Weights of a small transformer language model.
Architecture: LayerNorm before each block, biases, attention and MLP in parallel.
MLP neurons of a small language model. Each row is named by its layer, matrix (up: input weights) and neuron, and shows model dimensions 0-127. Each number is 128 + 24 x the weight over its row's rms, rounded and kept within 0 to 255.
A block is one neuron, or neurons of one layer that tend to fire together. After each block is what it responds to, as a language model described it from the Wikipedia text at the highest values.

L3.up465 [122 133 157 115 147  99 137 121 136 119 138 129  95 166 142 106 136 141 105 112 116 131 109  95 128 118  93  87 141 113 100  93 145 141 141 136  97 116 123 130  64 106 158 105 128 152 139 139  83 105 130 135 137 171 157 159 122 130 127 135 117  63  79 141 154 132  98 140 135  85  99 156 156 165 112 106 143 127 135 146 149 160 144  94 117 109 110 131 125 165 162 149  94 187  97 132 185 131 142 125 138 129 159 102 125 161 153 117 149 114 129 151 137 140  92 157  86 146 112 165 126 120 151 133  79 141 117 141]
Responds to: Second piece of split words. Short word-pieces or periods right after a lone starting letter, in foreign names and abbreviations like H-r-vatske, L-t. Col., A. N. Pepeliaev.

L5.up190 [117 126 162 171 121 123 133 145 156 152  81 160 109 112 129 138 141 107 145 104 140 107 149 165 135 144 124 191 124 125 166 108 120 142 157 120 133 171 125 142 124 126 122 159 105 140  88 127 118 106 132 107 102 106 136 125 110  98 154 166 137 105 159 165 136 112 141 104 118 127 136 166 141 109 117 133 107 110 197 118 121  78 136 103 114 144 110  92 127  91 160 115 129 173 118 107 123 161 131  66 127 158 134 128 131 111 100  75 105 137 103 131 141 125 143 104 165 156 146 144  75 144 137 148 152 105 135 116]
L5.up290 [142  79 141  90  96  85 153 118 125 113 152 141 130 135 157 119 107 135 154 144  95 164 152  77 125  98 124 148 106 113 129 125 137  99 124 133 147 117 159 121 160  99 140 149 104 150 118 100 123 118 132 123 101 121 112 116 117 108 181 142 195 131 137 154 112 113 115 132 142 144 141 128 115 140 125 128 141 146 172 197 106 162  82  85 107 147 113 147  91 106 189 146 135 165 105  94 113 143 132 142 119 104 107 181 126  95 146 109 138 163 162 138 123 120 151 106 113 154  83 132 118 148 113  88 132  63 131 136]
L5.up312 [124 169 132 141 127 107 130 116 131 118 136 143 124 129 137 112 109 130 112 111 155 110 175 167 129 174 106 144 149 130 115  86 158 108 109 132 120 153 107 130 153 104 141 146 120 162  87 112 118 128 156 140 118 106 140 149 132 158 100 139 130 155 122 166 122 125 133 151 103 120 161 163 173 124 148 128 115 113 145 102 138 103 105 108 133 141 149 157 112 117 126 138 142 124  74  85 185 144 147  90 119 111 164 141 143 126 118 156 170  93 133 132 146 155  85  78  95 163 100 199 125 122 132 124 138 109 126 101]
L5.up470 [132  91 109 109  67 123 131 154 127 145 144 152 123 134 156 109 104 132 117 116 125 138 144 158 148  79 122 170 117 148  86 136 149 155 113 115 156 109 129 142 147  94  91 187  87 148 134 161 117 138 184 158 138  96  95 124 122  96 166 128 140 110 116 126 150 140 156 148 111 107 154 127 152 143 130 134 167 117 142 170 147  96 123 119 113 180 120 124 134 102 135 145 140 104 104 100 119  62 122 120 165  99 138 157 145 128 166 122 132 129 141 145 117 116 105  87  78 149 126 139  80 137 139 102 140 137 117 149]
L5.up512 [148 145 136 177 126 113 155 150 156 150 129 145 100 139 179 131 144 140 153 147 148  94 145  93 129 110  92 155 120 155 115 137 143 137  60  82  99 122 111 115 162 107  85 186 101 129 112 150  92 132 173 146 166  63 123 124  88 121 144 136 123 140  92 142 112 101 140 161 125 103 140 129 128 141 102 109 134 129 133 133 111  99 126 173  94  99 113 144 144 116 175 134 145 135 110 114 182 129 173 160 115 170 128 136 122 121 156  66 136 118 110 163 116 122 132 138  87 135 113 125  99 112  97 130 103 109 128 114]
L5.up525 [125 126 125 159  96 149 119 128 160 134 113 159 140 136 150 139 107 105 147 122 139 114 159 135 205 126  71 132 152 143 149 107 155 111  92 100 116 157  93 129 125  99 164 176 128 141  80 165 127  95 118 169 119 125 105 120 129  93 151 183 144 125 138 106 147 157 144 131 125 139 107 121 138  70 117 127 146 146 151 138 140  85 139 135 151 139 143 124 181  96 146 161 153 178  92  75 156 123 125 142 138 102 123  95 108 123 105 119  95 114 123  90 102  91 117 101 157 153  93 141 114 131 138  94 139 119 160  83]
L5.up589 [140 129 135 132 115 158 130 116 168 132 137 149 144 123 156 147 107 142 136 123 152 113 128 108 205 102 126 171 135 114 153 113 140 132 104  93 127 144 113 103 120 140  86 179 117 163 118 166 100  84 141 146 155 117 132 161 117 120 145 106 148 105 129 103 169  88 130 168  71 154 128 120 193 103 154 107 106 166 150 139 113 171 129 129 118 112 118 100 159 109 116 159 120 152  94 107 144 131 175 102 141 183 118 132 140 126 178  87 152 100 134 124  82 131 109 117 126 170 115 162  90 126 121 105 118 134 113 137]
L5.up630 [132 119 132 154 149 127 148 114 137 151  75 148 155 126 167 103 119 151  92 142 134 103 133  93 141  86 127 160 122 130 136  91 123 166 122  86 146 110 123 141 111 119 132 161  73 120 121 135 110 113 173 166 152 105 126 116 114  85 139 152 104 103  96 167  98 114 111 160 124 143 164 114 116 114 123 114 169 160 160 129 101 156 132 137 107 150 110 136 123 122 183 122 137 142 114 105 132 100 142 100 175 145 107 153 151 100 148  93 117  99 104 153  96 154 146 122  52 159  70 133 111 152 114  92 140 114 141 138]
Responds to: Year after time words. Year numbers, often the first piece of a split year such as 185 or 165, right after in, a month or a full date, as in in 1851, March 1656, June 2, 1986.

L5.up80 [108 126 160 142 137 165 155 133 131 110 109 127 157 142 129 132 137 137 135 173 133  99  76 144  91  87 124 116 130  84 199 146  69 122 142 151 136 135 146 105 132 121 143 122 112 101 157 140 127  65 103 118 103 153 114 122 128 133 117 150 164  78 124 144  99 118 153 141 162 136 126 126  95 122  98 122 128 124 128 200 135  97 106 133 147 167 125 102 128 110 137 100 109 136 132 117 147 146  99 126 101 122 121 148 124 107 109 163 133 157  95 151 149 102 120 107 130 143 133 173 150 108 165 135 121 117 113 191]
L5.up119 [135 122 127 108  81 134 140 195 162 126 103 161 105 163 134 110 150 160 161 142 136 103 129  94 119 153  87 165 110  87 172 132 140 143 161 116 112 144 148 100 124 124 131 144 132 148 139 166 143 117 130 113  84  93 114 115 125 132 122 123 131 104  91  78 119 131 136 152  89 141 110 121 126 141 125  90 112 147  87 167 115  97 133 138 173 106 141 138 121 123 166 105 152 136 129 100 129 139 112 106 133 166 122 130 143 115 137  89 142  83 126 127 159 128 147 149 126  93  63 125 102 131 110 136 138 110 140 103]
L5.up247 [118 152 109  90 124 101 156 123  98 143 110 117 140 107 167  88 151 158 163 155 126  97  99  87 113 128 136 106 111 129 127 123  87 106 156 124 129 101 155  98 125 121 144 129 126 138 152 123  89 116 128 151 115 122 126 109 138  56 155 116 121 105 109 123 104 111 118 158 120 144 121 138 133 156 165  97 125 142 112 180  84 139 131 137 144 160 159 132 137 126 123 112 109 109 144  75 156 157  70 123 159 164 126 168 137 133 117 130 131 100 100 119 113 127 136 159  79  91 113 134 136 155 166  93 116  87 185 116]
L5.up329 [ 81 147 143 116 132 116 129 185 104 169 122  95 155 148 128 123 142 157 153 146 150 120 125 141 124 114  77 114 140 103 130 125 142 165 141 138 155 120 101 140 150 118 171 136 108 125 103 171 139 169  93 104 177 105 129 139 105  58 114 113  88  73 105 127 143 142 129 127 147 125 142 123 173 116 116 100 151 149 165 154 107 117 125  77 153 137 108 142 120 130 104 120 141 127 120 119 139 115 104 143 114 173 158 136 140 126 123 116 105  78 116 102 174 120 116 146 128 101 107 146 123 131 119 143 123 123 160  85]
L5.up435 [ 99 102 153 150 143 116 144 160  69 116 155 123 150 123 130 137 130 136 148 168 154 154 125  71 127 107 104 135 118 100 152 117  92 134 152 131 102 105 135 117 150 141 162 134 143 118 164 146 123 131 166 109 129 120 150 130 110 121  86 121 158  70  77 129 124 117 117 157 122 116 142 138 112 125 101  93 150 170 147 188 139 115  97 103 143 114 137 122 101 135 160 115 121 145 115 106 135 102  98 144 112 112 107 134 180 104 184 118 119  82 164 118 103  94 140  85 114 165 152 165  87 127 153 191 135 136 140 155]
L5.up510 [101 102 138 158 116 168 114 159 122 139 137 114 129 115 136 125 141 114 133 164 126 135 142 181 103 133 119 160 122 121 108 145 129 101 146  65 108 178 126 112 164 100 174 130 131 143 152 173 118 130 120 117 155 127 108 157 141  93 116 144 121  95 119  84 128  75 130 126  96 106 131 151 123 140 105 135 133 151 114 128 119 140 100 111 148  98 123 114 137 141 147 151 132 124 120 115 128 148 149 148 121 132 173  91 133 121 127 111 141 121  67  67 151  80 135 161 131  71 120 128 113 118 130 154  83 124 164 124]
L5.up536 [ 89 180 117  89 120 138 137 129 108 113 125 132 137 104 134  95 186 156 148 122 147 132 119 120  84 115  72 145 169 131 140 150 134 133 156 137 160 143 116 150 118 117 204  94  98 127 101 128 110 154 114 127 106 167 135 120 120 112 139 125 182 114 118 170 115 117 117 152 120 135 150 128 114 135 112 114  84 154 166 150 118 125 100 113 158 163 124 119 116 131 154 124 121 119 122 131 137 167 113 152 137 150 120 163 120 107 122 123  84 110  56 106 155 125 119  85 101  94  77 153  89 112 126 138 103 116 146  91]
L5.up567 [195 137 154 117 113 103 146 162 152 120 119 120 107 102 164 103 124 162 143 175 138 124 159  92 141 157 117 147 147 167 161 139 129 130 124 105 146 111 127 105 111 114 143 122 110 121 154 141 107 111  95 146  98 123 132 101 115  98 104 141 124  96 108 153 137  77 116 126 150 154 129 164 117 142 180  93 144 175 148 162 143 151 122 110 117 116 134 114 114 122 132 123 132 136  96  83 166 107 133 152 140  97 146 105  96 129 164 132 144  98 150 117 143  90 159 134  80 129 119  93 126 113 147 140  77  76 219 109]
Responds to: Unit symbols in conversions. Unit abbreviations and fraction digits inside parenthetical metric/imperial conversions in infoboxes and tables, like km in /km², in in ft 8 in, °F; weakly, other mid-word pieces.

L5.up45 [112 157  77  98 162 116 135  91 112 119 151 175 135 131 117 167 126 108 139 132 119 131 111 104 146 119  92 109 157 157 142 149 201 147 153 173 135 108 134 115 121 146 156 118  87 144 131 137 128 136 112 151 126 140 121 116  86 152 183  92 118  98 143 129 139 128 149 133 117 138 116 148 105  91  85 100 121 112 145 122 132 153 138 167 157 121 113 150 169 136 147 111 128 124  87 135 142  98 157 139 125 144 118 135 139 135  90 121  88 126 116 140 136 101  49 106 158  84 124 165 152  88 135 141 132 128 138 139]
L5.up78 [124 111 105 119 154 114 147 103 186 105 164 121 161 181 154  96 129 118 105 118  99 129 128 135 119 122 129 126 148 110 106 128 143 178 101 111 110 152  73  88 123 111 146 221 144 163  91 135 148 134 127 146  97 117 128  93 103 117 135 142 140  96 138 122 131 103 125 154 119  90 140 130 122 156 164  86 130 152 126 156 125 165 146 147 155 126 107 141 148 141 132 114 139 147 102 115 124 121 121 129 148 116  69 166 118 121 169 122 122  91 142 108 130 131  92 102 119 120 123 153 126 116  87 108 121 114 170 137]
L5.up92 [138 153 152 106 151 168 140 159 126  97 101 123 107 134 139 122 144 119 157 109 102 114 152 107 115 167  92 115 153 157 118 158 140 120 121 141 125  99  99 131  66 117  93 130 116 176  96 146 102 142 128 133 111 108 135 124  94 162 166 136  89 110  87 106 114 121 104 126 131 134 122 107 125 141 178 116 158 110 144 116 150 100 170 133 159 101 146 151 108 148 176 151 105 170  69 135 164 149 127 162 147 113 114 154 100 153 144 151 102 131 133 127 140 116  78 129 101 114 133 168 115 116 136 147  82 110 143 131]
L5.up118 [149 139 117 104 128 145 148 151 118 148 152 121 146 163  74 107 153 117 137 160 158 102 154 159 119 131  80 150 153 130 147 162 116 163  86 115 149 119  93 139  89 136 144 106  89 139  91 133 148 130 160 124 107 103 149 104 118 123 149 145 104 119  92 125  78 103 114 144 123  94 132 113 136 140 161 112 154 107 113 131 120 138 181 162 162 143 128 123 133 146 169 156 153 118 126 119 134 156 124 112 179 149 102 123  83 117 109 112 132 104  73 125 131  86 119 147 114 115 138 146  89 115 140 156 130 107 177 138]
L5.up315 [140 137 105 133 123 102 130 146  94 137 137 127 176 117 160 109 140 158 117 162  91 121 139 104 130 161 139 107 117 120  88 133 163 117 128 129  90 136 112  80  78 116 111 137 137 154  92 139 124 129 102 147 120 115  89 114 147 139 114 118 127 125 113 150 115 141 108 109  94  80 133 124 117 152 179 119 145 141 118 129 152 179 176 124 123 128 138 102 127 158 125 120 111 127  99 125 169 129 144 114 174 134 121 150  92 149 132 157 139 103  93 121 138 123 101  98 131 106 151 146 131 143 109 118 120 118 124 187]
L5.up369 [126  81  78 168 130 159 141 113 135 115 146 142 125 190 101 139 164 131 125 116 121  88  98 131 143 134 141 114 130 141 133 130 102 148 136 147 161 109  76 154 114 117 133 114 138 153  94 107  88 133 139  93 115 133 174 135  95  89 136 158 117 121 110  85 105  98 110 149 168  91 103 138 152 137 150 107 154 143 178 138 136 131 164 143 122 104 104 163 154 109 150 142 127 157 124 125 124 138 129  93 149 162 131 151 122 139 104 104 115 132 149 157 134 117 103 150 130 116 142 153  93 151 137 121 125  93 194 208]
L5.up524 [105 134 132 155 161 125 160 132 179 113 116 111 149 131 114 118 128 168 139 135 180 154 149 114  92 111 121 115 138 142 113 152 122 124 171 149 159 140 123 156  79 134  99 112  79 149  66 129 120 157  91 111 146 142 161 166 129 100 124 158 161 138 112 135 103  93 202 144 159 142 109 125 101 142  86  83 139 181 161 110 124 107 128 128 162  99 135  95 124 119 135 115 102 136  90 120 150 129  92 116 123 112 136 142 101 116  85 140 118  96 127 118 138 142 115 120 108 143  99 142 163  86 120 153 124 112 167 125]
L5.up542 [111 136 111  99 145 146 134 109 123 116  83 175 141 149  80 134 129 150 145 137 143  82 109 168 122 152  69 146 132 107 131 143 146 132 167 114 163 127 106 133  82 144 166 140  87 121 107 135 129 129 131  91 131 101 129  91 144 100 140 161 124 127 117 126 136 128 118 151 136 138 136 136 135 116 119 121 163 145 146 131 118 157 103  89 143 157  84 126 113 112 156 110 156 130 114 117 150 180 164 150 126 147 126 158  85 150 116  68 113  96  89 112 122  97  95 106 124  82 132 148 112 108 139 157 129 111 161 122]
Responds to: Abbreviation and separator punctuation. Periods inside abbreviations and initials, strongest in U.S., also C. Kennon, Gen., Co., No.; weaker on punctuation in tables, URLs and coordinates.

L6.up14 [124 124 117 101  76 179 139 102 148 159 151 133 161 180 157 110 132 126 149 101 126 116 107  70 130 119 137 136 104 107 155 136  99 187 147 156 148  91 154 122 138 133 144 160 117 129 138 149 103 100 102  99 101 118 120 130 108 121 134 100  97 144 102 121 125 134 103 139  76 140 104 129 169  96 104 120 152 109 121 149 115 137 133  86 111  94 114 133 120 138 145 171 101 122 133 112 132  91 165 152 139 162  73 108 157 132  95 140 138 103 106 154 133 109  94 163 157 114 147 118 126 121 128 105 117  87 165 133]
L6.up29 [147 140 149 150 137 137 161 129  89 132  58 151 126 119 171 123 130 143 125 160 117 106 100 108 114 114  99 134 137  98 132 159  76 151 199 139 138  98 134 135 137 154 154 106 115 121 138 151  83 109 132  89 116 156 152 117 110  93  98  94 114 128 125 133 112  77 164 185 129 129  98 126  81 117 104 101 103 144 157 122 160  98  93 125 144 124 131  89 129 129 105  75 123 193 144 100 149 167 114 121 106 119 112 136 157 127 142 122 121 120 129 123 149 102 105 112 135 120  95 169 128 118 145 131 144 127 164 121]
L6.up69 [137 138  95 130  86 115 149 189 119 142 147 137 127 169 121 116 176 138 138 102 134 123 139 144 152 126 126 162 138 113 120 154 168 111 174 146 102  86 112 144 147  81  95 123  82 152 136 116 122 127  86 144  95 136 113 114  99 168 117 116 151 106 151 118  99 119 158 143  92 125 121 109 160 152 122  83 126 158 102 140 123 139 110 137 134 136 120 154 124 130 172 103 102 126 116 102 141  96 134 138 102  79 143 128 143 121 113 111 166 139  93 145 145  98 127 107 108 155 136 161 184 157 148 142 106 146 132 153]
L6.up115 [117 161 135 115 103 125 123 148 192 153 117 146 132 100 116 122 158 158 119 132 113 140  92 127 131 136 107 130 123  91 108 142 141 132 155 166 132 149 123 137 111 117 130 123  73 149 150 123  96  85  57 114  81 141 129 147  77 145 112  97 127 107  81 141 128 124 118 168  98 142 141 154 129 141 130 101 135 126 117 143 146 106 118 125 194 139 142 137 171 134 147 107  62 149 142 128 162 178  76 144 127 159 123 177 143  91 155 161 164 104 133 122 137 112 105 145 129 114 140 134 175 103 171 129 132 125 132  89]
L6.up263 [116 125 101 141  92 145 149 125 148 166 161 136  98 132 136 115 115 134 145 171 135  85 141  90 119 110 130 128  79 143 179 106 149 125 112 140 145  90 148 118 146  69 130 178 120 139 133 130 126 172 107 144 121 105 134 143  81 121 149  97  92 131  87 118 118 101 130 137 124 118 140 130 145 147  81  95 133 105 108 127 141  90 101 125 156 124 145 125 151 149 142 125 159 158 118  80 172 147 119 175 108 146 156 179 136 146  77 117 153 137 126 109 159 103 116 155 112 133 125 165 104 102 167 124  97  83 141 156]
L6.up388 [127 109 103 157 122 165 143 154 123  99 122 118 116 145 117 128 109 125 149 138 160 110 110 129 156 107 119  97 118  99  92 139 121 173 154 122 152 140 110 141 137 102 110 129 139 137 145 145  94 140 131 102 143 121  99 124 124  77 130 124 122  99 156 151 106 136 116 146 100 154 150 135 165 187 124 135  91 163 163 127 178  86 172  73 136 147 111  92 158 129  92 125 132 139 146  96 137 108 129  96 107 129 135 157 146 123 155 135 126 123 140 134 172 123 100 150 126 119 126 157 114 115 147 100 159  83 167  86]
L6.up586 [125 124 106 140 147  84 146 116 137 128 116 107 170 152 134 108 109  93 100 150 132 116  71 154 127 134  86  90 154  84 126 148 130 150 120 112 119  89 163 103 140 124  97 138 110 124 138 133 162 119 136  86 119 150 111 126 118  98 135 177  96 113 133 115 124 160 149 145  81 103 110 135 144 134 137 106 148 147 108 131 144  98 178  49 110 132 137 114 127 157 147 110 106 129 133 118  80 117 143 113 148 135 143 139 135 113 113 125 126  83 114 104 133 107  86 126 113 116 127 141 115 171 142 119 143 139 156 132]
L6.up638 [115  94  98 144 110  94 143 109  85 107 144 137 127 131  83 144 154 102 104 174 116 117 179 129 186 104 145 162  96 118 147 149 116 157 195 126 123 131 138  90 144 119 139 134 102 165 151 130 144 129 147 103 153 147 162  90  99 111 134 118 118 118 121 151 106 121 172 144  97 169  98 117 163 132  91 107 141 148  99 158 115 125  93  87 112  99  97  87 127 132 149  89 139 107 165 123 143 148 143 168 119 148 107 130 151 111 153 107 123 109 144 152 141  78 106 125 120 138 142 133 145 136 142 118 132 122 133  75]
Responds to: Table and infobox delimiters. Pipe separators and unit tokens in Wikipedia tables and infoboxes, such as empty-cell pipes before numbers, km^{2} closing braces, and °C (°F) row labels.

L6.up24 [101 155 150 101 104 129 150 105 154 124 152 140 136 113  86 119 140 102 178 169 117 145 134 129 130  94 171 106 130 146 126 156 144 143 123 123 162 128 130 171 132 107 115 128 125 138 114 107  66  90 130 154 138  89 132 118  89 130 170 129 111 116 112 120 139 103 118 151 158 115 174 137 121  97 147 125 105 125 144 164 118 120 129 102 128 111 125 157 108  96 142  91 110 158 102 129 195 150 116 113 126 164 109 145 169 121 123  66 136 117 163 123 121 117 144 107 134 124  93 173  94 138 129 108 142 118 139  77]
L6.up135 [ 82 139 113 133 152 102 160 177 128 105 144 111 113 104 122 115 130 153 117 156 104  99  96 142 132  91 150 122 161 147  88  85 194 147  96 109 168 124 131 141 141 122 103 140  96 156 109 111  97 149 207 135 118 114 109 130  93 160 158 126 122 146 105 137 131 109 103 118 106 137 111 126 116 122  86 139 132 129 115 141 145 130 109 105 106 112 138  94 108 131 158 172 161 118 149 104 128 141 138  53 119 124 127 166 147 129 141  83 124 127 111 162 106  92 111 116 118 136 154 167 106 167 141  82 106  84 122 119]
L6.up367 [162 118 131 148 144 116 146  84 134 133 100 133 147 133 187 109 121 127  94 120 122 112 146 106 185 118  70 149 157 139 141 135 174 189 123 134 103 139 143 125 104 139 137 159 118 180 137 143 142 133 123 156 150  79 131 140 108  96 127 107 118 132 120 127 131 104 136 191 153 154 149 138 105 152 150 122 132 122 183 132 149 113 110  87  95 146  98 142 167 110 152 149 144 161 125  94 158 106 136 130 137 174 111 108 151 107 135 118 132 124 140 133  91 129  87 120  88 133  76 142 104 146 145 116 127 120 148 116]
L6.up379 [136 102 173 124  84 112 140 115 134 132 139 131 134 130 156  96 123 152 131 152 142 130 151  94 148  86 112 107 144 135 113  83 141 109  99  86 147 133 122 144 154  90 126 129 112 143 104 120  76 104 173 133 130 117 157 131  97 121 120 174 161 115 115 150 150 148 112 164 101 111 164 138 125 159  90 113 115 107 149 175 105 129 135 113 127 153 131 157 178  55 140 101 116 162 144 100 123 138 150 112 115 111  88 134  88  96 161  98 118 133 129 108 127 139 133 100 124 159 144 111 109 132 181 129 126 125 134 105]
L6.up439 [179 132 136 127 105 116 163 129 150  73 121 108 122 121 136 139 154 122 134 154 130 138 160 130 139  89 137 145 145 102 131 166 144 131  71 108 111 157 142 135 124  99 100 159 131 178  72 114  75 141 126 124 147 119 108 122 127  99 129 134 133 138 124 109 135 111 138 175 147  62 173 130 145 119  85 128 150 109 161 162 125 110 127 143 150 131  95  98 139 128 123 174 106 121 124  94 127 142 139 104 173 148 120 101 127 135 144 109 105 140 159 104 100 112  98 100 121 149  99 112  91 144 141 106 167 133 181  91]
L6.up444 [ 90 126  87 146 153 132 156 132 131 119 127 161 147 116  76 125 147 188  96 138 103 123 101 130 152 146 132 160 122 128 140 144 172 106  88 115 185 146  87 136 122  98 106 163 115 148 107 111 122 137 120 127 140 105 135 133 113 130 137 112 110 140 132 112 119 117 102 156 133 141 149 124 120 144 129 138 121 117 118 132 109 127 135 104 101 111  85 111  77 109 105  96 154 155 131 113 150 148 155 140 147 132 148 152 142  63 118 100 105 117 137 117 133  74 146 102 155 128 139 150 106 125 133 128 133 100 138 112]
L6.up495 [126 134 107 109 143 144 158  97 106 150 130 154 130 136 134 110 131 135  88 147  80 161 161  70 151 102 143 175 159 110  97 118 180 129 143 119 133 167 140 136 142 144 103 136  91 132 145 152  84 123 111 129 120 117 112 128 107 115 120 156 140 120  96 129 146 139 128 138 115 163 148 141 177 129 158 134  92 132 118 156 126 153 118 115 115 127 122  70 125 116 141  89 143 147 127  92 104 148 178 161 101 138 122 123 125  90  99  92 147 133 126 148 116 127 134 104 155 126 111 111 118 123 132 122  67 110 100 101]
L6.up636 [116 147 122  96 132  76 130 123 180 142 149 147 132 144 175 125 131 109 112 158 110 144 165 146 130 120 124 155 114 149 160  72 138 166 134  95 111 104 102 157 144 141 114 129  81 176  93 111 108 130 121 154  85  99 155 118 139 142 112 144 109 119  84 121 114  98 119 150 122 128 170 118 146 135 130  97 119 154 141 150  89 111 119 125 128 151 105 132 100 129 126 144 127 163 120 100 141  69 151  68 124 135 139 111 105 129 100 157  94 116 154 157 117 157 102 118 118 130  93 127 127 151  99 105 147 141  94 146]
Responds to: Year tokens in dates. Four-digit years and decades in narrative dates, usually after in, a month, or a comma, e.g. in 1975, May 2022, 1960s.

L6.up13 [128 100 104 119 166 192 142 156 100 159 124 118 145 140 153 134 162 147 119 176 128 145 131 119 126 147 161 125 110 146 113 128 143 161 135 110 145 142  50 116  85 144 163 122 143 113  93 129 106 133 114 143  96 135 111 180 103  72 143 141 131 104  92 156 113  82 168 110 113  97 115 129 161 132 113  95 160 150 153 161 155 128 136 164 142 149  84 133  86 135 146 117 112 164 174 118 130 144 119  97 139 149 132 138 110 108 146 106 126 117 126 132 141 132 120 114  89 152  84 105 157 130 103 120 151  80 163 111]
L6.up36 [165  91  97 136 145  92 151 146 130 136 144 117 160 165 123 127 161 144 147 142 133  97 130 143 123 129  70 165 154 131 104  90 109 129 126 113 144 124  85 133 100 147 123 103 107 105 128 136 133 140 122  78  88 139 135 157 103  81 161 177 118  76 111 130  87 113 117 157 118  91 158 168 151 145  79 104 106 102 143 142 165 162 129 180 132 123  85 127 109 105 152 129  98 134 156 125 156 132 118  89 144 130 143 170 115 155 132 113 120 122 142 147 140 131 142 133 112 103 143 143 153 130 151 153  98 153 177 165]
L6.up133 [153 107 113 127 144 120 137 123 150 151 136 101 182 129 167  98 126 146 121 101 112 116 162  90 171 149 125 152 102 162 126 129 121 140 129 112 136 120 113 165  85 101  76 112 116 126 103 130  93 101 115  97 109 130 117 162 119 138 134 151 106  78  93  84 105 133 113 164 115  92 141 149 134 115 113  85 139 113 113 155 118 129 138 137 161 147 108 135  98 125 166 160  76 157 127 117 184  97 126 139 146 157 139 146  98 148 156 139 115 130 137 168 115 132 110  69  98 111 111 131 156 100 146  91 149 120 151 153]
L6.up183 [141 109 158 111 133 160 141 146 101 143 155 135 100 143 130 123 153 134 118 157  99 113 107 107 116 152 138 117 147 127 117 120  95 164 126 158 118 129 128 126 122  82 112 125 130 107 134 120  50 129 119 106  84 145 152 124 118 127 149 144 133  45 136 138 121 128 125 125 117 121 119 174 132 146 126 107 125 141 142 137 117 113 161 145  84  53 123 143 150 100 147 122 113 163 129 124 147 140 169  91 137 164 141 107  90 152 126 148 125 118 129 165 139 107  96 114 101 131 143 137 142 138 132 159 148 117 102 119]
L6.up198 [119 130 105 102 129 163 154 117 107 132 133 156 140 150 111 144 146 159 104 147 146 155 161 175 138 120 139 104 108 130 108  98 146 138 129 137 117 145 104 134 116 102 109 115 154 134 101  71  77  99 107 133  92 134  97 136 129 120  70 164 136  99 101 110 138 113 119 155 135  52 116 155 166 110 127 121 155 167 151 156 165 164 156 104 103 107 115 106 157 133 142 140 100 176 116 135 181  94  91 126 147 172 159 142 102 124 158 147 100 136  88 139 127 127 112 148  93 119 114 130 146 138 154 136 115 136 166 134]
L6.up241 [136 117 132  83 101 190 140 146 136 139 142 109 107 151 125 117 132  96 146 114  69 136 115 136 105 117 125  84 180 116 118 101 104 146 162 166 113 130 125 127 131  92 163 113 101 173  74 126 112  94  91  83 142 138 136 124 130 134 165 118 126  68 124 155 102 132 134 155 115 102 128 163 165 123 133 123 117 117 172 128 116 111 151  89 105 124 110 127 180 140 153 102 130 133 105 132 137 115 139 129 105 138 117 122 125 150 161 171 173 103 103 148 129 132 125 119 124 104 124 133 161 157 115 148 130 107 146 111]
L6.up252 [129 111 142 121 112 152 137 184 144 137 177 139 116 131 118 111 136 196 140 136 123 113 120 138 118 110 107 133 110  97 105 100 105 130 135 145 113 132 134 120  90 144 141  90  91 135 151 153  76 112 100 111 127 123 116 106 111 124 164 135  81 117 111  98 185  88 108 132 102  58 167 147 122 162 123  99 108 152 158 133 138 144 168 139 111 147  74 130 143 137 149  65 100 172 125 124 176 120 138 102 162 151 114 147 131 160 167 113 135 110 108 142 127 113 100 116  99 111 127 117 112 147 108 130 122 160 132 119]
L6.up287 [119 124 134 129 132 144 133 118 123 133 184 125 102 149 158  83 141 127 122 117 112 184 123 148 136 147 129 167 134  89 116  94 191 101 158 103 117 129 141 150  97 139 138 133  88 106  86 116 136 102  85 119 172 138 137 117 112 158  78 134 121 116 119 118 158 132 118 118 135  88 147 176 168 145 124 112 149 140 142 133 146 142 188 107 130 121 123 139 135  95 128 108  92 142 105 120 136  45 125 124 146 144 131 149  88 118 119 129 167 115 119 159 174 110 128 147  99 137 109 161  87 129 103 117 151 136 123 101]
Responds to: Second piece after initials. Tokens right after a one- or two-letter word start, chiefly periods after initials (P. J., U.S., D.C., B.A.) and mid-word fragments like ca-s-ual, bo-tt-om.

L3.up1 [137 122 107 131 122 125 165 155 131 129 137 124  92 140 138  52 133 141 137 166 142 149 122  87 153 101 120 114 119 101 145 138 122 217 146 153 117 155 116 156  80 104 116 163 104 167 151 116 115 142 144 131 111  85 136 101 119  96 121 105 108 125 106 107 113 167 118 141 102 138 178 133 125 149 146 119 161 104  94 147 166 114 108 109 129  91 119 117 101 154 116  99  55 123 114  92 139 142 112 114 107 178 128 135 127 107 126 128 159 104 128 142  84 115 109 146 136 124 154 113 123 122 163 144 156 115 132 149]
Responds to: Formulaic Wikipedia template tokens. Predictable tokens in boilerplate stub text: the "ed" ending of words (compris-ed, register-ed), closing "=" of article titles, year cells in tables, "rural" in census lines, paragraph breaks.

L3.up331 [152 131  67 119  84 150 152 106 181  99 133 138 154 129 135 126 126 133 164 132 133 114 142  84 138 127 101 144 121 106 140 149 111 131 133  71 143 171 142 103 120 124 121 161 133 153  82 121 140  93 135 122 129 129 114 142  85 127 145 131 144 128 132 122 115  77 102 168 123 159 155 150  99 159 106 118 141 139 160 134  96 133 109 145 151 110 111 120 183 109 144 131 144 158  88 112 136 133 110 121 155  92 140 140 132 125 152 106 117 112 133 151 131 125 115 114 127 128  93 196 106 168 130  93 103  85 171 107]
Responds to: Year in full dates. Year tokens closing a full date, after a month name, day-month, comma, "in", or a range dash, e.g. 12 December 1977, November 13, 1991.